Part of a small language model's weights: MLP 768 tanh GELU.
MLP neurons of a small language model. Each row is named by its layer, matrix (up: input weights) and neuron, and shows model dimensions 0-191. Each number is 128 + 24 x the weight over its row's rms, rounded and kept within 0 to 255. Numbers have three digits each.
After each neuron's rows, "fires on" lists the tokens most often at its 100 highest values on Wikipedia text that the model never trained on; "fires after" lists the tokens most often just before its 100 highest values on Wikipedia text that the model never trained on. A number after a token or word is its count.

L5.up618:124134135092100159117114136107100149135126121137173131140155122111126108150191104097129113132141123148111161129135117134131117150152110123116081115118186125136152149105160104125154134146073151155128140130169143107147150121133153086133102179150035137081164116146119115128139132126111106154130154105157122129112115101084131141132123138106125158085096108171157153135106078126118148164114117159137132130163138124102170139102119097167101115125116107141099092121094151146134100161116119162117145106108086114113104109126124125156134146157106144121133099118089201118120126172130114128
fires on: " W" 17, "erv" 11, "old" 7, " P" 7, " Part" 6, "ward" 6
fires after: " |" 18, "|" 11, "-" 9, " D" 8, " S" 7, " G" 7

L5.up300:159139151100125132111132131116099117148142134132135167144143164114133134119134146083135150156100122150147084132120135157105127154160096112114138136081136116131118119126061090143149092133137107111138089144107144193159081145091128127112142120101069142085141143154113143124173111107135097136100149089078086143148128126065143146112090106145100117156108116138139126109136125125050134153154136100105157115115133099130134107137137145099165153145141151123127097106140152125163140163153125125121147106124171115103103102153148090171133104145128116104157139137184092135118127140121129116
fires on: "ent" 82, " cent" 18
fires after: " " 26, " w" 8, "th" 7, "v" 6, " s" 5

L7.up329:161138118131109145152133150094103129167166102103111129095154158116153129102121169127074168143162123140154144119081126128119142140131094118087085126143106127119118131110152118115146161141135077151117100157125102164158121157150118110126159116117145118105135141086160140121122150143167124134123098095106111102119136174103146142103162139123151138103113113147118074118127134105118133138174124114104175043161111105131146137144103160131141143110107138141108080177134167102137113113141122196142121154146115098118123137109144152088149146108137148139133105127090131155137193127140138122
fires on: "ard" 21, "ent" 15, "all" 12, "al" 8, "ord" 5, "ank" 5
fires after: " w" 25, " W" 19, "end" 11, "ank" 5, " R" 4

L13.up352:126138129132126133089172107122101129152147173117138151144080159131123092090155117141085114142110148134140161171136160169111123123101184095119157148145106140128093080113130094121141125147113108112155134134133147157112092099121121150149117110150129152076084098123140145126175111117159115162150089131158135122143168146106101142137142125106149147107109118097125107136126131094093148151121134121112122117117089080147094130136145089143108122155137166166073129146172129192081143099118142135143122127117072127133151169181122117152100137105108149142159131138111149107131125115118154135
fires on: "u" 15, " reg" 14, "g" 11, "qu" 10, "est" 9, "ee" 5
fires after: " E" 19, " e" 12, " the" 10, " " 6, "re" 5, "S" 5

L10.up479:105112125097156145072063170101117154146151140130092143138093145135117130148131146098166154137128112150147151182126093142132126102089121157098144137122108155116106172142140098130114101117136146153125114087101138149129111121111093154112112118126139135138103096100151144172140100087130156159107083109073141153125144150129151150129131174135108140140124104144147094133138101161106138096142087139118119084142159159136100073107102127084144133142159162128135136137101108112102154101138115151108115147144148114097127139102115134068158112094165144129160125142183117122141153113102147108
fires on: "om" 14, "us" 12, "et" 10, "oth" 9, "ch" 9, "-" 8
fires after: " b" 14, " W" 10, " d" 9, " m" 8, " w" 7, " th" 6

L10.up209:124142150159138120158130069123125128166141116103129146145131109138086184159114139132131136107130119103117169136139091141113117121086130096115132120120110116147166122171132143118087106085124121154150129153144155149177127188155135146109138139131136088150119153153101117095148174116132096161104110140113084092129176117146076098157093104121129105108135117122143140098139131142106091048091127134154142119139157147107163143146167128123114112146135130136109090137140135164130139165166150124190119105105124144140102127126082121114140140114094106114125133112100108100111131114095176121
fires on: "b" 14, "g" 13, "ast" 10, "uch" 10, "ph" 9, "est" 8
fires after: "el" 23, " l" 21, "ar" 15, "g" 9, "L" 6, "f" 5

L8.up407:113138137117128145116102136161098149147069148096154112127147100155106134171097108137152148091139151123120150113150116152109115175109139141125105122097140122100178099077133093165121127153133127126144121139146139169145106106086154137126133136131132105083130157123143117157091099110110095129085152119147118127124119121119179117169122131090141140100109125132139111123109132121174132108143133140138116089122134099144147124105159161126146137110158138111083096090182167076127118141120113119101174167123133116125139105087180148125133116106160077110116148193114089163128098111132089126
fires on: "s" 39, "h" 19, "l" 12, "t" 11, " s" 11, "S" 4
fires after: "-" 38, " (" 18, "/" 14, " \"" 10

L13.up715:078161188148144130129127088152105109138107132151123112109109112143133126132114130144132132124104137149146155165120126157128137162120106120151095085102146173107127119116143118110159157160080111124119143105109170149162124169141141066165158167111094127123147128127145103125108126176125104130128100123150180129124138120103125137097133198117129119104121134120098124172129131120103114103115096137113111111187143114135138135122116130138142077132129131153141171066099106147084110176119107109150116144118149083165130107130129130156106154093127137137149096118153177146139091165160117135
fires on: " |\n" 16, " T" 13, "y" 11, " Y" 7, " R" 7
fires after: " |" 37, "|" 16, "-" 7

L14.up547:134102168086143133161118099152114122122111097152109128140099106089124128129122127122147135120174133115149151166127148144148177129166152124149117138104154115098114108150128168110167141092155102158081167136194154118126177104133112112101137161161131098134107141127106158148135142138106140127100164106099122105158119137165108130120121161164067112121125117115135137110163161137099165163149106145114105143138138092128165118119111140116158152150080087113087100098130133145108103145122145114103103132113132118076109125142110163140137169139083152135148148148093116171096125151083131115
fires on: " M" 31, " E" 15, " Ch" 11, " B" 6, " G" 5
fires after: "-" 31, " as" 12, "," 11, "|" 11, " |" 11, " and" 6

L8.up609:125182155087099113109106145120127123127120135113142107151119142082135102117139153051121127162167100129172059111107123164122107100146127154138131154123139124120151139126123113135097129185125142141138143121143120092167139108137111140144154109125112106120119133116143155117104139128099149162149164117126124159118155111110174140127161139143111092164139082128088156117125153153082081111142123127160150111135141089134102132111160141124136120175099102122150163116191115138113111110135124100128127161081099161087134186158101117109094114143143112098115121118134096093115113117172135137
fires on: "ar" 37, "ear" 9, "pl" 9, "oc" 8, "ul" 6, "ic" 5
fires after: " res" 15, "E" 12, " E" 10, " re" 10, " L" 6

L8.up247:112155156143109153139118157115122124102130082119126143132151145155099132133105145174127155130103142111132102134132098141111122107116133155133098139134115135138191127138147170147123161123125115130159111157138124168120087173106133106155146157092089153127120090187109098182131122129133108131122138124124109132148137130131111130163117117132188054143127134119119135138167138105138150106151099115102158174138093115070160141138102146134063146075135164136127090103160162139094121135090150131188134117135133093124138141117148153145156131101118131137108129098136121104110136098071136112
fires on: "g" 28, "b" 13, "d" 10, "uch" 9, "h" 7, "ak" 6
fires after: "ar" 20, " l" 10, "ur" 9, "L" 8, "er" 6

L10.up749:138109141134125154121145143168117133113110131111138147119162164119110107118103145152139103147100132136104078136134149110127158098122137172177170098162102115128141130111133137151097104167151163140097134137086065122128113120114133133141128137055122111131152095157121189157132107131147119135165126147134113123086149111101160110069137165162145111140108082121142141126135173096144112114141153131124146108138143133110127162127117141169086155086103132095147122106144120150156150106134125142131093148103098116144122137123102129135113114122153107075089147126145101095116166082139119060
fires on: "." 21, "iv" 16, "7" 12, "r" 10, "6" 9, "9" 7
fires after: "19" 25, " d" 15, "ad" 6, " " 5, "st" 5

L14.up22:135079130109106111144138136129127132160122109160146150125127137127101122107110165123125145121140152098132154091155126144075162133116121139152131110141121126106130139128116144112100095139128133152110088141135162132135129143127077138122104107082120110133136129105124103143160115095159146112125112120102200133120148102122105088113138135123165119155142135133130118165126091103131141118154092123117093110135130128115160114143103112140160152089163145121160182144160127164196105113087140094108104098120096125113086204123103099080115083187131126145070145121106131133158131083152101131
fires on: "ed" 25, "ok" 18, "ade" 8
fires after: " to" 18, " s" 15, "ign" 9, " m" 9, " st" 7

L10.up57:126120132121132112129111131084133129191165175145109136144104100145124102174125137136158134137112130168116123134107106147144096084071121134084142111128152109133103129156110178178162089157122101109180151117153106118099102097093130146077116133118130115140150152121139177132112129117155097109093096123122127144178148083087149162110153113143142151105132139155151118138156129146134109140117128129169118132125128107145117119129138154083063158149153144095136141153142159190110100109147138120111109125110110126155112121140106159117113118130099135085131164088130115105175147131130114148
fires on: "iv" 24, "re" 16, "ed" 12, "ol" 6
fires after: " l" 17, " c" 17, "l" 13, " sh" 11, " C" 10, " L" 6

L7.up319:095095125105114104130061112095151145164128109089100147111137138108143070139143113124144151107157132087164152145103129154130141140121110126104164147140132126128162175132130130124135105179117047152169110118131118134110141112134123125134149154106125086140083113140138170076097139143114130129120150126122135071152119143132145142132153155129123106096152107111145087165120105137078123106127115126098111105173125162157160114135129153113134110077144173115119085145175117142136133115144130111098142155153124115082140165100148105158131147136100154109118095131134117117157132162140159148
fires on: "al" 34, "in" 22, "ul" 10, " /" 6, "i" 5, "it" 5
fires after: " m" 24, " M" 24, " P" 8, " w" 8, " W" 7, " J" 6

L13.up632:150155160135089108112095125158159117146143106185156089190133143097097149169124131155114135131074120076093128131158131158092114111113127172108141130111079134137116109142132134148100157145164153130157131145141163128164127132114095183157129138125154124109098148124116127100103107123129111141102171110105155108096164112133090130139098124141141131122139108131099141096130130108143141102130111151155159108181132125109130162187104111118108160090109125142092123105126143127123118132152204112124121129135173120147090137159144132115127106114122100130130126100150154092133164125113084153
fires on: "g" 38, "ge" 7, "ly" 7, "er" 6, "est" 6
fires after: "ar" 23, "oun" 11, "er" 11, "g" 10, " on" 8, "ig" 5

L10.up365:105093122117131117106102162099116109143142128103126172129156137157118153141099152154130126195150155120164142126100121119118089125141158156117142146125151108139121131101148098166106136129164138100128121128104161159120112129149100140117122150128113139145124122091128123185118155128166118150143107133070092077113149154095162169137135094116145127136106097134130087079166131132079129114149128122107106092117133150163112110138144144138104125150130067132150092140141108166165150104113132150118098121146124073110165132112141185158143090137127114150093145090124107120130133085078153146
fires on: "ard" 16, "al" 13, "ic" 11, "om" 7, "ee" 6, "u" 5
fires after: " W" 28, " w" 11, "t" 7, " b" 7, "r" 4, "b" 4

L8.up689:079105097112126136173149113105113130122133099151094089113087163145122147138131137133192133093152121142118126130109123170108147138090156153116161088145121101112179104161154097132139166148103092151184134109124161125130123090116130121139121120125119156069112132116177157100160092124150163136140190142138116153124155111147118094131109152102117131140139143156110139110122122121121140091163135149107125153050085138153100098153142135125121090118154130174160139131132187090113125099155119139114139084150131128107131135121137099135133113124126118143155152123120118113108084126134121113
fires on: "du" 20, "c" 12, "e" 11, "u" 10, " and" 5
fires after: " con" 23, " t" 15, " v" 9, "," 9, " pro" 8, " c" 5

L13.up258:190150118107111101159134102169087165171157128102114137115108138153124117088108131090100102145167130096146136130131160145146119139112099120154121049112113088133152125105126095169143126122140118131145112103123119155148141149070115163117079152114116115120140139160123118169140115118145111118156090120124138133148114084117156107133130118144130091150108111127140143120111103140121114133110119083155111095135153137091146112159100105145118132117133175151115130151154151137127085127111166088145118154147159156115085127113135092153149096144128125109140163136162179116145100096094163079
fires on: "ed" 24, "ok" 18, "ing" 16, "es" 10
fires after: " to" 18, " cl" 8, "ur" 8, "ri" 6, "us" 5, " c" 5

L14.up557:113080134105110126118112084136095150132135148120113146182138145146143113127143110114123172121120137106128083142147107113197133138158157175115130128121140146105155107135131143089120164134114119151122175091164100153116156103098101124144130149116115068157106094130095146127153152107100142159102132141123109134115140139124135116111191112114059147128100132146134126125143086099136205092163091094136099114174167155152157099128122114130083130113123114121146143115110133085123149121130153112105142158137135083132147138134156125141103137156153153147092119108145116148103137144127146153
fires on: " E" 75, "E" 7, " o" 6, " Y" 5, " A" 4
fires after: "." 13, "," 12, "-" 12, " |" 11, " –" 6, ":" 5

L10.up330:125131114139102135094142108108162160121128144140129162154142145128123095166133104104154132173096097146119118141117080108083112167144126125102124161181132099142097115125136157135126114095092101115116114139116140121131075120126185086128126119159119125114125130118126185097122150111132074138117114120126129127100115154162154115134113121152098120138151132118117181103092134172136115115136148116067119137139148146152128129147144138116161111110097148127154123151098124182189071134139154139178147150127110177148122099095112134156099115111148171127151123089090159142150100119111153150
fires on: "m" 29, "c" 17, "h" 8, "art" 7, "th" 6
fires after: "ar" 27, "he" 20, "h" 17, "y" 8, " O" 6

L7.up641:131078170141129117106129079146143158124140141157138104144113142176119097102104094112136138145148118126092106155131104134103115165148136141119096113119165111150192098112131158127150100142078131135135132097133136124151076110180111154109139156143129106160103121113142155092138102091162080137141150104146145152122131133124129087109106190110102139096093144156100115112119131141131114125131133131148120109114159065173110110099162131139149101106092141099092130113123157136131100163145106165104138148147150171132125125130132067158127142153125128095126144141147116109105117163151109087
fires on: "ill" 18, "c" 15, "t" 9, "ost" 8, "id" 7, " att" 6
fires after: " in" 14, " ex" 13, " k" 9, " al" 7, "t" 7

L12.up403:117123109171145107104142159152135176156129123153105130134100124143138114200127114118129126096176109117097129149162155120152089135111100116117154134161132068126101098092103147165163125150116155163121117136159094134134155148119149127152138130082114103168142165138087143114113150132136152140111142141107141171092123171144138188133139112101119090125144091127127057150137129101170143119109113161108135158139160138126131179153101118131150142153129106150155138120102091128097103124106127106115136108112087115146104158130143140104130111104063155149140135101102127110132137131119122166
fires on: " |" 51, "0" 11, " " 8, "1" 5, " A" 5
fires after: " " 28, "0" 16, " |" 16, "1" 9, "2" 7, "3" 5

L5.up464:168102174120141105148111128130130127102162133105139086125142115144133098157141131123106117142142126141126087162118121122081162086116095132119106135122136089127127081157114132152125116125116117113150123111111175142147147170137119119116170139092105120133103104137134141149142093153125174144150174136130124111158161136100109117133113150117139078180143173094117143089114153131129172130199134118125151106094137125136163125126122156154180158121073115138144108154099154140127113179112149123092139123148140129113082086153138132159104081126155117126142135179125165170111102160129147140
fires on: "ell" 42, "oc" 20, "uc" 14, "uch" 13, " cent" 11
fires after: " w" 23, " s" 13, "ed" 10, " f" 9, " m" 7, "th" 5

L6.up593:130161141109143140094106131070157127125087144110153118133119144129136143146153060129153143133109113155128096138176129118153131144153173106134092160127162103130127137099146150112146130115117150090133173088179102130133129115134130123140099100114121112123151130146125086100108106118134146140124145099156153159093127099159081125119088161149145130128103136119102164129137151114138147119150099125115158140117137146144145105123125133144148170161127134146095093123127075107141103120129096073176127116185128111115104175074165182130142140115108160116141098091124114125149133156094085110
fires on: "od" 15, "en" 10, "u" 9, "ague" 8, "an" 7, "all" 5
fires after: " K" 16, " M" 14, " G" 13, " Z" 8, " Le" 8

L6.up661:112095147130127137130148119154161135113115152076067153165124147115130097134128136124133136128137167149169110129149148112119123086124130141157143160062143140144117096126100114142180119101109119132095097132092155131133116091137125143152201126161131129088136125159143080106151117145110132147137125106167146088131121122168129119170109155135081135117152133153160111127139122151106114126131153151133096150177103137118134127163128123121081162095134124128090125130104118154094095163187118116103159168116178150115140104129118145136129081138120132153157121116108170126157100131158095153
fires on: "st" 23, "ter" 17, "at" 13, "er" 8, "ant" 7, "est" 7
fires after: " in" 32, " C" 16, " c" 15, " In" 12, "v" 7, " V" 4

L7.up678:112140073126076182122101143098130126147126101121115147135112115094163079124119085106094132153134163112142110135140127133133114148146146125108103195171134160117123141132119111140118159151148103147137137143105130115147135113102102098144119107151096140131112076122133119137095110095113143147155118141195132185111102105152129116140153157107133118062156117113158158134127106134080078124163143155089150144124110095170112115094120112141115110119095118126108107107140122137127107127141077152122169126153138119100179149132129140115157126148139126113130126190146141127136103161156153160
fires on: "er" 50, "ad" 22, "end" 10, "in" 7
fires after: " P" 16, " V" 15, " M" 10, "c" 7, "ep" 6

L8.up519:132154138148168128145128128091134117122133096182127127135135042168139112106155102140165149155116130102098036148132104139113137132148139112058157115122141083167109192084115117167145101140137108104147145083164121142161148117137150143135121139123115127136161092117109158108135120148146104145152112143142106164141112130139131141156119157101140140156114148106140110108064120131136155090128110130109140154124103123107148107124127136172168139138142120115103156119179101152122152086101103126118144115146121125142150142067114109111137121132147168123128122103121111134130126128123131111
fires on: "an" 29, "u" 16, "in" 13, "en" 10, "am" 7, "im" 5
fires after: " D" 31, " Q" 13, "ag" 6, "al" 5, " K" 5, "D" 4

L5.up525:134111150112080111136123144130092155141131152123110104104141106104141103131098099143098075132084114112133080105151131129136137157116145119124101087130126062144113144120112117152119104089093138157119099150101142153124091091117146137149145144126105154112112160167160125136162124120151148139132133132151152157120135120162125148089155186158112196134136140134124088172113152104085171125116102172150152135103136132142134177141128141139104085171142099154109153107133133092120120163111089124121137139134138131092118121116129104148083130176136133186165151126137148109127089103118125129
fires on: "0" 45, " of" 17, "5" 5, "ly" 5
fires after: " " 65

L7.up100:136113141151169148126141136102123124066109141094146109130169183161150158109205162122143131155146128118134123152157118106160111173155118156167086152139128136116137073131114117127104134153111097135138138115138097125144106103111139117155153093128109124139138146148153080115125098119155171177134090100102123163102149104155082111132129139082099103112083112112132144126123127132118125159124106162131119108123114163103136116142200102125126158130158145111098114142147157138123104104152124089108120097105118135123089130147138132133146154142118105124173125102180139129106124079114105126
fires on: "ain" 27, " of" 12, "ious" 7, "ire" 7, "ice" 6
fires after: " m" 25, " n" 8, " w" 7, "o" 6, "v" 6, " y" 5

L8.up337:145136173137141110126120131138094130124095101121137145128105112124125117116109117141158075111110125115113114102156142107137102114113149147127127167104111096147100157079166139157161121078154170146072150136181121136103157105096139148137117115093130148117129113160157098106119093083107139138118136121126114163123120140108188095134136124155117150106139090103139156151109110141147134147110148146145132153116155148207116182122100130138114169145153139128149134100148166139175144144159116121094131141125106094145162105166141115181131150087143090101133141116150096125120136091144094110
fires on: "6" 17, "on" 17, "7" 14, "8" 12, "9" 9, "4" 5
fires after: "19" 45, "–" 6, "C" 5, " rec" 5

L6.up208:126129147126109118168135131153161144151116123151176126139159177115132106092111092132124134165108165086156099169137165153130132186107093126059085153135162136148131130125124125157168109116106056169136128125099144129098107141104142151143126133176122126109142110186125085117102125120145101117132164145113131172146159100157126094131149140115140131120128121171145103120080104121103144132152127122084129129142126118124148156074103126123149130128150127081106151106092125139120124128139106087117137148120152116148133150088126098141174132150124149110141099086129086113134139141114138159
fires on: "as" 20, "is" 20, "os" 17, "ak" 11, "iz" 10, "z" 7
fires after: " H" 20, " J" 11, " S" 9, " C" 7, " M" 5

L13.up521:138114123151111168119134123125140126180134173176116152148123139147119105140117115180167090112122140098151133155143080118127137138145123118139122108128125127181142132158145124143144158164085140140142126133126167136098089118091173092138093112119119159124107136140158182138102140100097148127152136117140127104125127127107103164160136110129122182133093126132107149130118105168102101133118115138143145137108103111078140108145162120131093133151146176153175111141150151201180076140104156120123124134097103141126126103121116118126117105099131145131158123095111131198099109144087118144
fires on: "ri" 18, "o" 17, "ro" 11, "ast" 10, "re" 7, "iv" 6
fires after: " g" 36, " G" 18, "ar" 7, " C" 7, "c" 6, " c" 6

L8.up394:147160114125127110136132077150138113209084129152144120132130145120138138127171162117105139091126078139101112164101110134130107107102123117109121145169140139134157155160111110138143137122095080150136138113158144167100072127130114113132092188140122088110128103126157133117128127144116152175135127096125140125103118119121184135170129107137133176097087156133098100164131109132162101111144116109129131114131132130137148101146118171099065135116129142110130083127147131109158107115118119106128087089131108128152134143102120126127129146104126152076135093155198100123142129141148099138
fires on: "y" 29, "us" 17, "id" 15, "g" 11, "t" 9, "h" 7
fires after: " m" 23, "S" 17, " s" 16, "ug" 7, " M" 7

L10.up533:118120124130145106140131105130124135134126116118073131080126140117158119172138094103125122134117184137138126164113113105133165126115140126122109131122127133114073143172154094148110112171137144139130124113115123131093101091115067088126157144160123087126113155148159177132160120098088125099128136100134088141096165148105151146139146125136114117157164160154138108109120113139094138166121144170110080097108111115121134115116096102164132082107200149094084135137158105169118142138140102167139103151128117135090157103103118162140094133128161128134158137158096155089113122134134116153
fires on: "at" 36, "el" 16, "r" 16, " l" 12, "{" 7, "un" 4
fires after: " d" 31, " m" 16, " D" 15, " M" 7, "^" 7, " c" 4

L5.up2:120124113099132098167095160117150126145088110109116108117097135127117119185112141087132119130123157110107107122162137124137149180129125154108130120153109138119117160097137136156149110134144145122153153153123126135093136064080144086118161178103116117142142115180150097161146136140128083120114110110095107124121122131166061107099125118112134193162090105121148094124147107096119141125145154140123164094131123102183127194100114135126114149118116112127122093131108122122140120109114145128132152147123141160127143158176129121113105161180099131149149172135110147100090115143146128158
fires on: "0" 43, "E" 12, " E" 10, "°" 10
fires after: " " 49, " |" 5, "|" 4, " W" 4

L10.up629:123136087143140125127121111146155091133129104125137119147145096109131119164108165129120153104142155092137147126169160110100184149118132153109134113159116132115133132137161120137119132097101155145135099121176159102096140107127137087160116108140130131081096115133134131086146160093146084132117106144181153145122081126090096117153160157121113131107143164138125154128195121105132082127124094126090148088084144094152125124079125125149130141114147078136127151094164094138096103117150118156134097130166128079128154160103161164138138157109108123117124119111097128135117175150141165146
fires on: "is" 34, "end" 13, "er" 8, "y" 7, "in" 5, "at" 5
fires after: " Th" 32, "p" 16, "ep" 8, " Part" 7, " play" 6, " part" 5

L8.up206:091110149135143172102125104167156113141125126148123101136129120154100077135139175126183118106153107103145107192132131121138164160092152160133103120137096154079111131135148156135152133146127126117100125130137151117089093194132121119136144137135142202120136110111104121087140151124085107081164100137163121097129112100097139138141132113136114141102110113111161146128087101154139112173169102119153156087177123155139118090156126115161133130100115135129093165132127146125135097091143102147089149112143108110106130134108121129156135173147090114135125129100143103113112116099120112138
fires on: "en" 17, "l" 14, "j" 7, "i" 6, "in" 6
fires after: " g" 38, " G" 7, "g" 6, " of" 6

L13.up2:160138098124116134120112149109152171133120160125117119092108136087072104143116110100177144127139127133114115125137177113102169097131125165139150143091137123142131139146138124143117093126167148103103140129161100111139177134093136087163160141128079114051083125133129125155128149118126165120161073154093123081106123153146114173097127112136104111121134153164123089131136150147089147123103132115164120149150100122123111088159126132144101130106137109108165141135141106141118173112142141103106103112118168125153135113086111097135155122157104100119126145113110078101092147125113171131
fires on: " " 34, "7" 9, "00" 7, "4" 7, "9" 4, "1" 4
fires after: "," 49, "." 9, " (" 8, "orn" 5

L10.up431:154123151164158138154118142128157141176113114107111159139139150104133128137088113132124140131107112165129124145102090098140120123112161115119134130135119158129121146132142160111119126084115120116105103120138096126131108095159113115150108121090111150086105055145108124116085151161174149126133153121131165104151162115170122140151139164120153117136152094114089141119151116167122128115131092154129138108133116130140134108121099159116143100149128132101192173130063151104143186157125066123140113145083169116105147133165093107155129118153109130103173123145177116107144149099108161117
fires on: "il" 24, "ount" 15, "et" 9, "iet" 9, "r" 4, "ag" 4
fires after: " c" 16, "c" 14, "ar" 14, "v" 8, "g" 6, "ust" 6

L12.up533:143165141103130140101145150131076167111068136122113148151090069137144156120102160117145117160117080184119147109100124124120111153169137133106134152127131129134159102125165128118136121131126130180120100171112123150141125091071117125120125103129092114091128149082116143098112132114142133091095107113111142128076176119113161140125123114120127136135095164159082124144131121132157118128087130125131194135122107095140116149146146140145138183124108136139123137112151142136139133093130167100135140160138113088136162135119126143141152110130135091155134124090094075151128128119110146194
fires on: "7" 25, "l" 12, "k" 8, "b" 7, "h" 6, "t" 5
fires after: "19" 28, "s" 11, "it" 6, "op" 6, "en" 5, " (" 5

L10.up281:115132145078165185132132110124118134166153133096119145158130114103096159123170149106089131113148127102128157156083108123110135098105116087114079127126102128130144119089141137102116118120111151136186138120164174154110141110108121117084140111111120136108082144174172111090134111106122132147140137168115141111150145121150164133187108138126093112110162147102126166129154100103122159134160128102121166110157144117136107082108117102115114118147149126147111121151123115154115112124169124121134139131129114095124118154130134117136149153116117138095118138124137158071184136080139167058
fires on: "ar" 43, "p" 22, "at" 11, "u" 7, "g" 5, "h" 5
fires after: " ch" 18, " e" 14, " E" 11, " a" 10, "E" 8, " p" 8

L8.up180:145113152111148124102106110141101170118123133116144167160159141126138119082135150133132145114121121176129164088116078094117103177068102136127144133136115144123129112148149136146131118095142150130128111140128137136098095162088186140165146096121152106115140123133123104100142145099079121111132154166119175142140099148112127112123095146116098151118189122151099173119102111142111147160146138139111157141122132107123165110152096100132119134075166153130129114134097092171117132134178162117133119098141118119141128113067116135171160129129103129102148114114087187147100128103144134100
fires on: "h" 38, "t" 24, "r" 12, "ri" 5, "il" 4, "w" 4
fires after: " A" 13, "le" 11, "h" 9, " an" 8, "y" 6, " O" 6

L13.up265:123127119135131181107154140124201103155121153138155076119132147111096114117131129118184113120101148126149149164124145173131136162095124102133124111124110135107155138123122153170108113138150094138101130109152146143108138122165142103103141154135128132130151160155108164134109113162091177110139122117147157091103157067102112161174146121109134122131148116135119131155094126104120111129153088141122128128072089121171137077110129116167102131168145111127106164101081161163139150135106101120128124073133126117134182111146101090136144104100107124153137135142095149145121129157120128095
fires on: "ar" 23, "l" 18, "re" 17, "or" 6, "o" 6, "ren" 4
fires after: " G" 25, "g" 14, " F" 14, "f" 12, " Sc" 8, " sc" 8

L12.up396:143116126113130122140161161110093102138110136121164143137114121171129105119139158111125151092159127096161103171143115166119122145136161150145112130097098107087131093115163143117148119123098150126137124118078147168109081129119150126138101114095131147080076082129127133147141147154111155176135093155166146084161128153118132150108120146090147141155098114134133105104158090107144113121129129104136136115140126129139138126134101149129105118172134119129126096120174104140149148155094118144206047126127107078120144152088127124104148141152157096149120095149113130109138107099132144160
fires on: "ed" 22, "ing" 18, "o" 9, "ce" 6, "g" 5, "ear" 5
fires after: " work" 16, " play" 13, " serv" 9, "." 8, " (" 5, " app" 5

L13.up41:128153119122122108124119144164100144132130146126102127173136090144121179139153136119148139127091140082121131098087092149116138106110151180136110083129134091113137101112132130182086135152119139142118127120100166112146122071102117143117136086106148133120116099138159156085157146095098135113156118148145105123133125117139129135131125156142154151126135120154146143119086119125106145147162111147123113108074090132124168107131096136148136156173143060104133116173092098145119137153131174125156104127111109101143106086163096174062128132121129131134106154135142155101163085132134147156
fires on: "op" 14, "ol" 11, "u" 9, "v" 8, "at" 7, "rib" 5
fires after: "i" 15, "vel" 12, "p" 10, "ro" 9, "im" 6, "c" 5

L8.up213:108140122143124127119176121128143115136123126107151128119117099105139124124112116145096154109148150109177130150114119126138133170115142149099105120159140087105140153081163114120096132154140123144149156176145166144108126121109156120160130122090135144144086138081169138128095127110145154118120132157098143071167123148099182131129116160072128101144132081160129157141165131098162137095161138137140136130138135118103089163083078125110100171110125152099144090111166114137158093118117137128151104183147124077102092112118122146146148102098138137143113115124123073105117128116105092144
fires on: "ed" 36, " f" 14, "se" 9, "c" 9, "ater" 5, "F" 5
fires after: " serv" 12, " work" 11, " (" 10, "-" 7, ")" 6, " play" 6

L8.up199:137119150125144158096127160116174157124125168127132178127127082154154067137125131125108131137095130136112162164138122123108187131132111139143144143176109117094140111122099117141123109109087112099162101136117156161117131132138135145100129125117108086132113148175120161096128161082134143130132121097140136096145103109133144104111145089127122157125124117098129123153083113182137046164113112111063153132119114143099100112126166148201140144143128139116125122144152157152105112134156149137137115139145151071127109117113111110142117141164115131128152094166091153137112154125139138105
fires on: "ot" 34, "ig" 12, "ent" 9, "y" 8, "it" 6
fires after: "h" 14, " l" 9, " w" 9, "l" 7, " sh" 7, " d" 7

L8.up760:076100159116149130142132101107133126142129119175081129170137152140103123119136062157130165143138138132109164152125155151151133116104152133153129138108159114123128074116142116176153084107097125133149111141087123115153119058119099138115137165127140116121154100162137112126147101132122097122153118170172168113137120092085123146164116139158098111120136111102095107160112108144111099115115130129103094108136168108143140120127108124183076170107131109112130155129127149130104087129130133090111123148158166088109126109129159157114135149149163143145115106164125165118127092136129111170
fires on: "ed" 21, "er" 8, "at" 7, "ing" 7, "id" 7
fires after: " " 31, " c" 24, " s" 7, " C" 7, " e" 4

L7.up607:135060153101097098116144125137135109138098126126121198130108102132143089161148148115142137113122160119119131197167147126129157125134102106118106143174120129104092093112126111108121160146143128108169104154138153150148085131126106117131167116157140111149144105144134122135157131105124098117154139139176151145116090097134141091139157162149123100104139179117156144108133118156091127128144156155097089103123134122147101111138164150156068125149169149104123109148160142148132109143092139135084142140130161085067103142080125108110134127114110126119133157143086162126133132128134141095
fires on: "ot" 30, "at" 28, "ank" 10, "ip" 7, "ig" 6, "ist" 5
fires after: " sh" 13, " v" 10, " c" 9, " d" 8, " m" 7, " pl" 5